python train.py --n_layer=14 --d_model=384 --norm_eps=1e-05 --positions="rope" --rope_base=10000.0 --rope_fraction=1.0 --init_std_o=0.00726 --init_std_down=0.00363 --lr=0.00447 --decay_fraction=0.638 --seq_len=1024 --steps=6872 --dataset="wikipedia_en"
MLP neurons of a small language model. Each row is named by its layer, matrix (gate and up: input weights; down: output weights) and neuron, and shows model dimensions 112-303. Each number is 500 + 50 x the weight over its row's rms, rounded and kept within 0 to 999. Numbers have three digits each. A neuron's up and down rows have the sign that makes its largest values positive.
Before each neuron's rows, "fires on" lists the tokens most often at its 100 highest values on Wikipedia text that the model never trained on; "raises" lists the tokens whose logits its output raises most directly, leaving later layers aside.

fires on: "ss", "pa", "up", "d", "uch", "adi"
raises: "ial", "ets", "et", "ume", "ions"
L4.gate691:461491537534564483515518479449541556501565502537564444412462501519623571537387483479541523580489521538497475449490555478490440489457531466510512491498487524460499463498495525476458545528483562510519480529487472582555498369554386537557539600519558478463531540518582518476588374538556517385548589548550465498420486465485590522350503381410523508468535471512437509445492542557498507478482499528430500542530484487526495484457542468478403460491521514420361509483448441502433497511526448515495497471439611546464455443625546464486541466549500460440532513581491617432583446504547493552
L4.up691:502662573589462465504447489491582503556543548548502520513430515575509467530475554550502542468424503569550481467487490489498495510461503457512514568469460500549512501466404488499399530534438508413515489473558452591559447483519432536466581473633450516551471503501531508587447500435448403476507499505620470464532484513448489404525495551488409448513511468528492575505468532468482502504493577472473591532516570615460529551522464512569552540490506441543469553473452469484484569600515332421478543479502442465544498519527554568544422422515455524549461528519341529505490478488437533430
L4.down691:513580445506457524560446452451499409496505547515497550545554559517497436530465463507416518487465492520494574509520587465492517542433501489528481568463504536542435534452505531469462575488547525444482520472447530549540522513421515521453513513508373470527519520462629522515513525490541513539487502420426509488558463470399549466503516546513452480474526438554435543619502468461499466522502513526458547507539497452577640567443475425635512480489482427532572453454455522421557530625505455462483528535507484415514519521567480456434534490457497517556485424528466496515549493544424525537

fires on: ":", " are", " were", " to", " of", " include"
raises: ":", "\n\n", "amma", "\n", "]"
L9.gate180:486573411491497529505332413515456461526546392477473501516459509467502433434489521485527483445485500572519570501516560479518509496536456518466554527445559471446529509549493471467457486516565462451559493421519585483445506574507474443530575563540461508516504477451544425489512507524530442469530474447496488468521575482487488479482532476456471526498461491527505498531497541449459479547421463466391477536491416430495471478474515475530465396423525465535500499601498535546523565422460475528485473489523490520463482546520595537349554586474546521621543575502465565529594502483369572524
L9.up180:466477526532472446517582502559615542534485469454518457534480547474369575539430535454502515478511523529483485487588548493511466462495533478529455411547500551504543466558572557463507541462565532435457464552578444507512537505453537425525489588497521532465520454547502443518466516502522523504533472549443617541462511558495442520468533513433429522530408467561397548578491422434405389502567559518570538499592391552590597514515466449527511503566470422529491501527512469540490519538590533547486483544497545451464446390497428501549515481511555544560480531553559499501570548532502590559
L9.down180:389510533483452459598544492449561583604583515471522539535446610458522480522413553574537460563554573520509562549522458521530476430479418577513447527584471502543551502534565440505484568548476516519516429397549469479454465540520575473461496476472528487494543464543470455560470505413508483424462560512521528480483481498450491502476466462474443501537494506466516554496501470486405526581566581495476468461526477583519485470423412438465498499540480472511409505502494440509458552551495517530506516480529490573460494577528486545541480469574570508588505495490581534445605493559338531579

fires on: "un", " Pop", " Win", " Un", "Un", "o"
raises: "ion", "ions", "iv", "ive", "ć"
L4.gate277:512452507483545642459509551476522408584459435567502561446569525467511457489546486484480537470469599472496425562547493472487586489456416517455505565479475450489509513458589597500487532561538493530535531468531513481508435507475537545507443449395478516417483520477460573565508448549533619511585427455500496506499464519533477480476525483397477457522509487540398485500424517526422516582460437434504546456548465550488406488545538435442476520525486407527471513420519411490402548416533564500408573538521557517558434539465557456524411457524517557535429474527496511437506574487512529485
L4.up277:486505618457469505497539571494572432467541484487567524469477557461554480387488497456494504505588456564391475474621468461515585510599488424552603504484453484464543584441506496547545489530526435450497485566519460457474474590582491524459529441553526519453603509484418406437564464498539491487504524433464593534423436477511432477629538483538490507572488480549520459543547511452495565625523526594531533468510583473582542514519527562472500537536494404479517476509527595492523494527498472534537566482645458440546531495456474520463524453440463541520492568519492543500583473489598506438
L4.down277:580625479504480546509440556488427437512557486509504584498496563447429471433481427431547564488566536547432499535480489389473510577513495546455512463584497508449513477394445483473524434476560439460523412547467459501509518491420457494507533493570487516447556454487553449520465511432486562470478465570473481517560538482545415512473510525501507511575592581467537481516483538450446508441496395459455433484437512460426513460613529426491553454555487442520515528457563534472524512504562428544549435456629477470443545487542483548467498574486450477515487571541521527587540481503551542543

fires on: "t", "mi", "s", "ci", "ti", "ud"
raises: "san", "sters", "gal", "err", "sa"
L2.gate731:548497524507510455583401508414504502454479501437493482418430493459575506482546521496476419477478537539438477514562478562441535492493468546525480444511509556452558547519543541531484493524456589495369540569520517535444434421500511534482597489510503589439432459562568445522453439497414508561548441469439574460498514472536416577459547529467499378429416581478509526522511481470478515478452517455498499532525468503446556451543598453448540533556412430485380570458470509485389512468511487493474487492518492482428473478578466542436527511469510504462467412531543498425536550473508486448
L2.up731:481479451590456470470569374576498483455504545416413495468509534468558483391608525582455533460496540411482492495478492540488507458541473468544497541476497523481528485526522618468469494400421461425501441603530576394461477518487483447541548411558453487490459545529537526447505472509556594553510498465550494602533525456493488497539587493464472511577597455458430467495450606515555496553433450519418434524555523512514428520486477537442546563489523421476527585524424549325507528513505477572514540531499502486515547435641501483580508493586497462475488547468525529530572481460543507582
L2.down731:444489362524523554443466553511520421433472484469556476496400617500518470528519450566502582472472503495494490503569445490578495491537551482510487520501467531431580487541522581555566522481471505507427431485475472457472519495449471542551603507506475431488503517447512530534506503444519535521596499478493418551461498487586516469517536479536650609548504441513517475450458518532552425445468531507402481565528521433556530546426508611429481511407542459431531506513483565483524525540447479515523500560546505579564570536591553461572459521458512456570484519488540520492503485432577496497

fires on: ",", "s", " (", " such", " locations"
raises: " including", " such", "ente", "urs", "es"
L9.gate15:513507457474562513501446486475485469548580476407443509503509461472473477524471468503559500565515527550437574450543525427545540492473481580520510501530489485580522489427458525530559436496520548465553495500532466512449522423473438487543521479380535402498530452460516451524565509462496489510555412483458540424464558638528551514562482529409512565548486566514414581589479484569540539618486472476511442476526409504572538442555527497528527542482524464531464475554483429573474520567469585490543512575466427490527489504549531466486500540571478486463523480538504513438491543510509432494
L9.up15:616632460457544534554493477495522473568543450410486520373500508421529490542495535554484557481531613523534421380530502554458496436605619510476591466474445530436510437540554435539484445535472407523528465487560482430576511527545471465510499552473536524443480467410436501550406547447532436485560478455425523502477518500605465499557585544439570567469551445515474541432496619552499579595498516537481453487511466533483443355532597471440516483487440478559535486606526463489477489507471485471589563546491528464523519462462570420506495446547544568468440523540569514493555562349437422521
L9.down15:539493532357546492539542465471553418505521485384452448465494455551535573500448528474477487554515588531560541414472485603537623489626585552526542557521559498495545539502590514549472471561520482487478462495488530473547429477508499461564429490517506558502535500481374492413451578545549481434584478468541513466475517484542530488498479496470526542480519522511485559524556477410447482544541466503540485595564455527510492427449489421495475391508513567561480555495504508651517523537483519605527461525558490510486441473463529513429493485523449455475411504462557579553541448496518459445

fires on: "ea", "T", " Tal", "Y", " Hot"
raises: "light", "side", "kers", "ser", "sl"
L2.gate435:574498518425548434429476467531557474584483513429586429429485508536515510540538454508414511572416485470404493480517479535443465622548462538519566468447427504516438577369494554477507441491516522534509446508550533557471552472479479468624537537447524499499449456570478481457530507428531515560534483535537532552574437480499425475549489476528457456501557565565549492548555529502533496410429546529474538510529634571489650582482535463557458471503472506479446477541426485547457536516387389428439570388508480458483520542505524483541510490555521565611575435495467522488462486491576534479
L2.up435:592530476551507503516518549521498398484549545450584528562533556569514536444450560560456451453476562471411452483513493502427437453487405442536501424488389476450574538496456605421563521486519512600462477496453533465579507517544425488621508459472483500453460416539522552505465470577483541438477496540474432442517479484603552438406467394507616471370602470520541531554487570448452482463528475506493559524478509526399617506525480400485503474560514504449476553428475495473543573515491420509432622474609540532481575625540446466450481430622493508548474489548534484502522470509576539549
L2.down435:439578582549463467399464513579528484439510543460552465464516477573529452493467521547553494395632483450480542388516488554487567470503472472487502576430427476482501471440447522470476570448529546562518500459508563562487469496662439524519522525557475547406497460529460522502505443463551563438473456505449586485551471479465461444514464500570494436493536578567564500556508529523421407397555424504522522453544590509475663463404558423508486505452507625480544559483506482481524460475448446474439542548673429448494523460534478518493492432469558482608517519463553570438541540560509508447

fires on: "\n", "\n\n", "born"
raises: "boy", "hab", "bon", "bal", "ba"
L7.gate695:587434492419470392441429508490489544488502465505489508529394456405592555465575539507453456462545583456542536547523530463531483503480401525509498440478542568441503499549573427535497391509552472385453411497456556546433471522547508402495465489543411443583604518432513501501524518511519507512549635513468521448468545542418504458478484469506562544509484507524426567535502471475427489488431535485450419526549512486402421473474484377517493560502484511423521478508502533537508476508577472630543533562587451482600567457548620473517542536489530539553439518461466477505474455471434576540
L7.up695:548557515519501516449443524510448436426424495434502446441551531490476464429437480499476515516513518449604447517419441506481477455457471428456540555541501467466507501512449614494467457504483470407435599534515495465450446585506483475484566508474425458458493468441511522438516549560534524479538393391485507429421493493592462596487485596623501459456492519537485520619464455604442557593527542495532484582513525525576459590486452462420498505503499527515500485568457462445505540401548534551453480495518491532521533423556451484501475512568462396451488448530487460506556479512476528530
L7.down695:558505511432457462632407492443500485497423577522571428555464417440573519512440445489449409533485454411605505509547390442460615504488464449473558561529506371529435469562514484565452475630533486502505515506455549462558377533521514450524518460474485468520446510388564503525520448509501477515389451468472459465512478454427488454571471542524534464535529558545467494496529478508559539472491502545510500504526499479560435532489464423397523587541481471475458497525545630467454488493618581467456420536556509562527510422549509459513481479465449515436474519510482509588509466479572414495

fires on: " August", " September", " May", " day", " January"
raises: " 2007", " 2024", " 2008", " 2022", " 2017"
L4.gate635:580439501485410487539388496449558579417529486446465562516549564543518450443558501611480541366544558547486521542561518464546454490519584454546411510500544520502518483469466517506565495495473498480401476579480522552464529508558468481439466518514474548392497417490477392470461423490473477467645485473468397518594505531488476521469475483492490511445514505517518584515534493483545416458471420454418605520457561505480528517500503507451462527511502493560590479494457537527465560464552602629435594456548513409521513556460505521581488456350422493524510474454442530548438419504579517385
L4.up635:513413370452470402505449465426491526399438486548488517440519528545418490478603512491454487536544550585512425417513551496614467469459451527430484489467466574469539420550428465504454492499457561492465544505444454394589533509445518491518519532408517534515513545513476531418589461508448518526518473501440500549558490567442457502481504520601396477525485463517459538490524579561425498543485474477447449396465444616538550458565349577443413506532427562503525458575487534547482526539483480533467540392462526491532482456602512539466563501477439458465552555445537484495389461522560556498
L4.down635:594564593461442487524509488527486525494499547496483550487488520440427523515582580550488451350575415531466463561565509552481570469453476500459477563509576438470474480459549493494575526467455493522458489514622506510549401375499496515566509521502636511555452548511435494526496476487443433446594506547400470470467529452535450464542463454540411503459492508525507554568635445491486556559396487400460533491473513517565479421484418449562527509495457542418512509552601473596550560450536502499474530493555485474506500393555590537401462465371461563479537395495513620519514482558553455521

fires on: ".", " on", " .", "-"
raises: "com", "net", "org", " YouTube", "dr"
L9.gate1143:434467484541564479497600388469529624375398494481487509458507526503457476494530541458505514548516373421493573554486503590535466464449607520506561440487418545561594490607581542521477480455483559458516509439491458551566503533471480528468520505451499504485529502498500537574487494497487494504550432543495608483441523499496556436503467515517550513399544464451462540514399519468542634470523515506541502560603558444544434499428582561485557524502464464426501463591590374511551502474502537483464458410532428584459527523516542544550519561472475440570563567604475474567536507471457507504
L9.up1143:498503505491485486404552515496633526416503481491448505423435500536561493596561524514532509474489432456531572432472546483502478397516535539596552536415474462569517492473546526609480499463423577405510406526499544559512490601513567454433501536424471460497473522491431466618627467478583441492535433568463545542454564492434473510483533474516519434521464549511552467404541508505550613464490429537534513548501529468465544616497509590508504525548505470510515540503493490440550498537562591434450508482515582452527444572522519524529481529523548512506445483559548551561480465371419470481
L9.down1143:456472509508458490452537510429431569436463557490538483537513526539517449497506537602605581501414427541438486506403458580481564454441548507535482377429494526493514435558534518479538440443408437516515419477489405493505471475511475480456410516546439424521513501472514502555488443486554514403477471641420516499453441511449537498540437473419504527603493530590557512553478479539589583358533539496465483520565523449506443495519548527453495470479567460515461480547516479439434556498516425523478503508570465499518424485511510505458515535557405487482468490417496490548557602580422488491

fires on: " Bell", " comm", " Kr", "tt", " inf", "agn"
raises: "em", "ified", "itude", "une", "ila"
L2.gate497:539509540514515488501517511540481426502444447561423504433512480536457509491464484527485480470538578508510434514505481502515425442446466509384556481486647524590455589467424431546536523548463468425508614528468410488577469553621404499529501543510449494518602435684428531614490553495512463493451513496518510489488506449559481426448549533539492502399547476552513494512534464559468471523470559552441465516467455506467484478522512526569504491505490588461551515437493502465444399497526544509472503552527496602528476450518575385463496594452494460573524456566428572490582444438484563478
L2.up497:516501530556489483508596509562486502511502556453470526458494516475421517468510469504486431467524583484508439485452497612479477518502465447464604560538558457584481587449438433542564507591434499489448485582513445452603442448604485478539482542555493422547510462615481563515483570468406451549464555500514452479497473409593527464424549545467516475433566406503489488525565429515508455512527568520467489470505524505524472508494564559542496497451545569416487469482538432507433494492565472508485549574497427502530538509508520507463518617424491520569492466590424483547434536456577516506
L2.down497:542452493446485483466518408555462438479596493498472510505504493553473484485482530553429466492493576473420556505487505505466490393490532488476531470521595480533468577508486487478553575568522429410458527551470478492579512442562429536525559492521470475585554466524481549502376524487425463557479530470535499456528518487519549498471482521541471414447522432569505580466474430555568476478448500502461460393411424388501495538549585508547459400473527556575503472530518390436535411410499582499519417508459531530507534494546551540456562487520536581518512461520403560482578402435471525460